config.toml
d_mlp = 1280
activation = "geglu"
norm_eps = 1e-05
rope_fraction = 1.0
qk_norm = false
parallel_block = false
init = "uniform"
init_std_o = 0.0
optimizer = "muon_variant"
lr_mult_o = 3.0
schedule = "wsd"
decay_shape = "sqrt"
doc_mask = true
steps = 10735
dataset = "wikipedia_en"
MLP neurons of a small language model. Each row is named by its layer, matrix (down: output weights) and neuron, and shows model dimensions 538-601. Each number is 50 + 12 x the weight over its row's rms, rounded and kept within 0 to 99. A neuron's up and down rows have the sign that makes its largest values positive.
A block is one neuron, or neurons of one layer that tend to fire together. After each block is what it responds to, as a language model described it from the Wikipedia text at the highest values.

L3.down73:38 64 49 40 53 53 37 22 47 51 60 49 56 37 56 56 38 47 52 52 51 68 64 36 62 36 55 56 50 55 56 47 54 62 55 50 55 46 26 31 55 33 65 49 59 27 16 46 32 25 46 23 43 50 81 44 55 63 35 22 43 63 61 52
L3.down396:37 71 51 57 57 50 56 62 58 54 62 44 68 50 52 35 48 78 56 30 25 32 64 46 48 38 57 42 40 41 46 52 54 28 45 20 43 51 38 40 54 62 43 57 55 58 53 41 58 61 51 28 55 36 52 40 39 58 64 61 61 59 37 52
Description: Passive auxiliary verbs

L2.down29:64 59 74 55 62 55 48 51 77 52 66 45 38 40 58 38 44 52 52 58 20 58 80 68 49 40 40 54 45 66 54 23 41 44 48 57 50 28 44 54 56 42 41 71 75 41 42 41 36 36 54 35 47 42 77 51 47 51 44 48 31 52 37 39
L2.down310:70 61 68 49 64 62 61 60 49 65 33 42 55 65 42 49 50 57 38 68 51 58 78 65 43 56 21 48 64 44 58 41 41 62 62 65 69 47 72 58 49 49 79 57 68 30 50 56 44 57 41 71 47 59 56 53 59 44 57 59 49 61 42 56
L2.down427:67 54 49 51 36 64 60 51 65 50 48 63 77 30 51 64 54 64 37 23 42 54 55 55 57 47 29 61 42 60 53 38 40 40 48 29 24 35 74 59 43 56 42 78 70 63 56 37 69 47 24 79 58 44 58 60 48 54 56 50 27 57 57 61
L2.down586:53 46 35 50 50 38 68 27 48 45 63 50 54 61 45 31 35 60 69 54 38 66 66 52 42 42 34 49 32 43 60 57 36 42 64 43 51 31 58 76 27 63 38 47 30 44 47 43 72 61 60 41 41 51 47 51 55 39 42 56 37 61 45 35
L2.down727:48 55 59 76 37 45 48 59 43 62 58 52 37 45 42 48 62 51 44 46 30 46 59 43 40 63 50 60 33 77 49 47 31 52 43 68 41 31 45 58 29 52 35 62 53 48 53 49 47 53 38 14 45 54 35 57 40 42 55 31 41 75 58 48
L2.down793:35 29 43 28 68 37 45 57 49 44 68 37 57 58 59 37 35 43 33 42 49 27 59 58 45 32 60 69 48 58 35 54 60 54 43 58 67 70 62 41 55 46 51 46 28 60 45 43 62 34 51 41 50 40 81 51 54 37 34 40 59 52 31 21
L2.down832:52 48 52 37 31 39 50 23 58 28 63 62 59 45 36 31 53 26 49 47 51 42 51 63 48 29 55 64 61 38 59 52 40 53 58 66 58 43 54 60 67 49 57 38 34 31 37 47 27 44 68 30 65 59 47 51 50 57 54 78 36 58 35 51
L2.down940:56 58 42 32 53 53 60 47 59 59 48 62 47 39 53 57 53 40 30 42 15 83 52 59 40 63 59 37 50 44 44 49 47 54 33 40 48 47 59 61 46 38 56 51 35 52 24 56 63 38 54 45 61 53 33 34 39 52 54 34 51 35 28 56
Description: Predicate start after subject

L4.down167:65 71 46 50 38 36 39 70 66 52 74 37 78 58 48 48 58 57 42 41 47 70 64 40 42 58 57 40 68 45 45 46 50 59 41 68 58 65 25 61 43 78 20 48 48 52 35 56 74 71 62 56 70 55 56 46 57 79 57 29 38 65 59 64
L4.down211:56 60 36 43 45 53 48 35 30 26 24 40 40 43 34 46 26 30 53 56 44 57 68 39 47 61 55 33 40 50 49 53 28 42 59 57 62 32 47 51 35 56 58 59 26 47 48 35 40 58 30 44 54 54 47 38 47 57 44 35 54 45 14 50
L4.down306:33 64 40 63 55 32 32 55 44 41 51 47 47 50 61 72 43 23 44 62 47 42 55 44 47 53 33 54 50 55 49 59 35 68 51 08 48 73 37 71 46 62 44 45 52 49 64 55 46 37 41 53 74 62 38 49 49 56 43 65 44 69 70 52
L4.down378:69 54 51 47 42 46 63 57 33 62 68 52 50 47 59 47 60 42 58 55 53 72 46 53 64 66 64 38 68 52 44 41 63 56 19 33 49 69 40 62 56 46 69 63 28 20 52 47 48 52 45 42 51 44 63 54 55 60 46 84 54 45 26 74
Description: Table cell separators

L4.down622:85 50 60 39 54 55 30 48 51 50 74 47 58 68 40 36 41 43 53 47 34 52 59 66 54 29 42 54 46 60 69 66 34 73 54 62 38 46 64 37 40 48 37 48 46 49 31 48 40 74 46 55 60 45 46 48 41 56 45 66 45 44 27 32
L4.down1024:56 53 51 53 36 42 46 56 63 46 59 37 58 71 41 62 55 42 55 35 67 67 58 43 54 56 46 67 64 62 19 40 49 64 47 62 53 48 65 37 46 58 43 57 30 67 56 50 59 41 72 57 62 56 45 44 50 65 54 56 33 43 60 51
L4.down1067:46 47 60 33 48 63 63 42 61 43 56 40 65 61 54 55 41 43 34 52 52 53 58 28 52 37 70 45 48 57 36 63 43 53 66 56 38 44 42 59 35 45 63 37 39 42 41 40 59 53 63 39 38 39 55 23 43 44 46 22 48 56 48 37
L4.down1124:44 44 50 42 30 49 21 56 59 35 56 40 65 67 41 44 65 36 52 55 14 58 57 16 52 59 61 37 59 57 44 30 68 53 29 51 39 42 49 46 60 69 59 32 52 44 25 51 33 60 41 28 45 44 63 39 29 44 63 66 39 41 50 43
Description: Verb after subject

L2.down174:42 43 49 34 36 46 46 40 58 34 40 45 51 51 49 44 49 64 58 57 75 55 49 58 53 42 59 65 65 68 50 31 52 34 67 25 62 51 45 53 35 43 44 54 45 64 53 48 47 35 72 67 55 17 73 55 33 37 48 48 60 39 60 55
L2.down500:46 42 40 37 48 27 50 42 46 50 54 61 47 59 52 37 32 47 38 56 51 06 43 46 65 59 49 44 72 61 37 43 38 47 56 99 59 40 35 49 58 30 50 41 33 51 37 33 56 36 52 70 58 65 68 28 58 56 47 54 45 64 58 31
L2.down831:53 59 53 42 55 55 46 55 58 63 60 39 25 47 63 63 37 60 53 63 58 62 47 40 26 52 41 63 41 52 18 36 51 51 58 81 55 35 47 46 50 35 44 55 43 45 76 45 44 57 54 40 40 26 56 71 41 59 61 52 48 56 35 63
L2.down845:44 52 37 31 27 19 50 64 34 59 49 64 59 53 22 48 39 36 44 55 60 49 37 52 61 74 62 50 67 58 66 51 57 36 45 43 66 30 53 46 45 55 54 48 36 38 61 52 63 55 44 36 48 47 60 49 52 33 58 07 44 60 64 44
L2.down938:47 41 67 36 25 52 26 46 32 68 41 54 68 70 45 41 55 52 58 58 54 57 44 52 39 49 52 55 42 30 56 48 60 47 50 39 61 58 59 68 24 49 48 30 44 50 28 45 66 49 35 62 71 51 78 53 57 34 43 75 46 44 53 63
L2.down1229:55 62 68 85 40 76 69 71 57 39 58 62 40 27 57 54 59 38 56 29 55 71 36 45 57 81 70 56 55 42 46 36 62 44 60 56 39 41 48 38 63 44 54 38 50 51 44 46 58 36 49 42 60 45 50 46 53 40 44 46 71 59 44 53
L2.down1230:51 56 64 42 90 55 47 80 69 32 43 48 49 55 53 58 77 48 56 49 60 58 61 41 75 31 45 47 53 51 43 55 41 70 49 68 41 44 47 38 60 44 57 46 50 56 47 48 52 33 44 69 54 56 58 50 41 46 49 54 31 61 38 43
L2.down1257:46 62 46 70 57 50 53 41 50 47 32 68 39 37 62 52 53 41 77 47 69 53 48 55 60 49 45 34 46 53 44 42 56 69 55 72 57 46 58 12 76 67 55 42 49 24 73 67 48 34 75 43 51 46 50 32 42 35 58 32 56 66 52 41
Description: Of after titles

L2.down51:54 59 41 65 55 51 59 50 65 52 58 52 46 51 45 60 31 46 59 59 47 41 47 49 39 45 27 46 63 55 47 59 41 66 52 53 23 56 58 57 50 59 21 46 56 34 50 46 42 53 39 68 38 76 51 41 71 46 67 49 34 68 34 83
L2.down267:61 66 53 75 29 58 47 54 34 51 49 46 51 44 62 69 65 48 64 58 56 51 49 48 50 57 42 38 44 54 46 42 33 31 41 50 70 67 39 56 41 46 45 47 53 50 68 38 37 36 67 56 62 72 63 51 26 55 57 90 54 61 50 48
L2.down811:71 39 39 50 48 41 47 27 47 50 75 54 54 68 24 58 45 62 51 53 47 58 34 34 53 37 53 43 62 70 54 65 57 48 83 44 52 60 51 65 16 74 29 47 55 44 38 60 74 55 46 49 57 64 26 58 44 36 60 46 53 56 39 63
L2.down984:83 45 52 36 56 39 44 50 34 64 21 77 49 63 35 45 64 68 42 43 43 59 64 42 40 63 57 53 69 62 45 32 57 68 42 30 59 64 52 64 71 38 53 42 35 59 41 29 41 36 51 52 59 49 48 47 48 29 63 31 67 60 55 71
L2.down1013:82 51 54 35 41 65 43 72 58 48 34 48 18 43 50 34 39 49 36 45 63 49 61 64 63 62 40 40 35 84 49 46 19 38 54 36 48 55 41 51 31 39 35 51 58 55 48 47 63 36 66 50 49 63 52 54 40 37 37 35 52 63 49 54
L2.down1031:42 48 65 43 48 62 46 41 47 40 35 48 62 58 43 48 47 59 56 43 54 54 51 43 55 56 47 66 39 62 52 50 44 55 34 53 51 48 53 50 60 59 50 59 48 47 62 55 76 68 57 52 43 48 50 52 46 39 34 59 58 38 34 52
L2.down1055:51 57 31 53 50 48 46 60 40 43 58 72 62 52 50 50 56 38 21 46 54 46 48 61 58 40 46 74 49 39 52 48 67 50 57 26 53 40 51 50 49 61 46 48 70 51 42 60 50 35 62 44 60 60 19 46 48 43 59 45 60 42 36 27
L2.down1187:54 39 38 41 57 39 68 52 49 65 46 45 48 26 49 47 64 55 41 50 71 57 34 59 60 46 55 40 54 49 46 47 53 48 55 19 49 63 57 39 65 70 47 38 62 52 52 45 59 25 65 42 26 58 59 47 61 55 63 77 49 35 51 30
Description: Formulaic Wikipedia boilerplate

L3.down158:60 63 43 48 44 45 64 61 51 39 52 51 40 43 47 70 46 29 45 48 46 32 57 39 62 52 58 45 68 37 34 82 48 51 47 48 53 63 75 31 58 69 60 71 58 57 35 41 66 36 36 72 51 67 47 51 62 59 53 55 30 29 41 65
L3.down1152:61 65 60 62 67 59 76 59 37 44 49 40 44 56 77 63 56 60 51 48 58 29 61 62 52 55 38 51 39 51 53 26 80 61 51 42 60 58 58 61 49 47 67 56 57 45 38 73 63 43 50 54 52 57 38 40 68 34 32 64 55 59 52 72
Description: Formulaic table and boilerplate slots

L4.down48:62 21 58 53 54 29 58 33 43 57 36 52 67 63 72 58 53 47 48 59 52 42 52 45 41 52 61 43 64 44 45 70 51 43 49 75 46 55 37 36 50 60 64 52 51 43 63 55 61 54 37 49 56 55 71 66 35 41 48 26 40 37 47 34
L4.down536:57 23 52 42 47 52 41 71 25 51 61 34 54 43 55 44 79 61 65 60 53 57 35 57 60 34 59 38 34 47 47 64 43 47 37 92 50 45 72 55 36 44 48 41 63 61 69 62 46 32 52 36 62 40 57 68 31 43 40 66 39 51 49 39
L4.down1142:66 48 42 37 45 42 37 62 62 49 59 65 43 64 58 61 58 54 46 46 52 50 56 23 54 48 55 46 49 77 33 45 50 36 46 62 40 73 47 48 46 39 44 42 60 63 47 39 63 42 32 65 61 40 62 62 42 40 54 38 25 57 37 62
L4.down1261:22 55 57 48 48 53 44 49 50 57 67 63 57 48 60 28 49 63 33 59 84 49 53 59 42 61 67 59 52 59 41 44 36 59 60 68 73 34 65 65 57 52 55 37 33 45 44 46 63 55 50 53 62 37 76 57 51 38 55 58 43 47 62 39
Description: Post-noun "of" preposition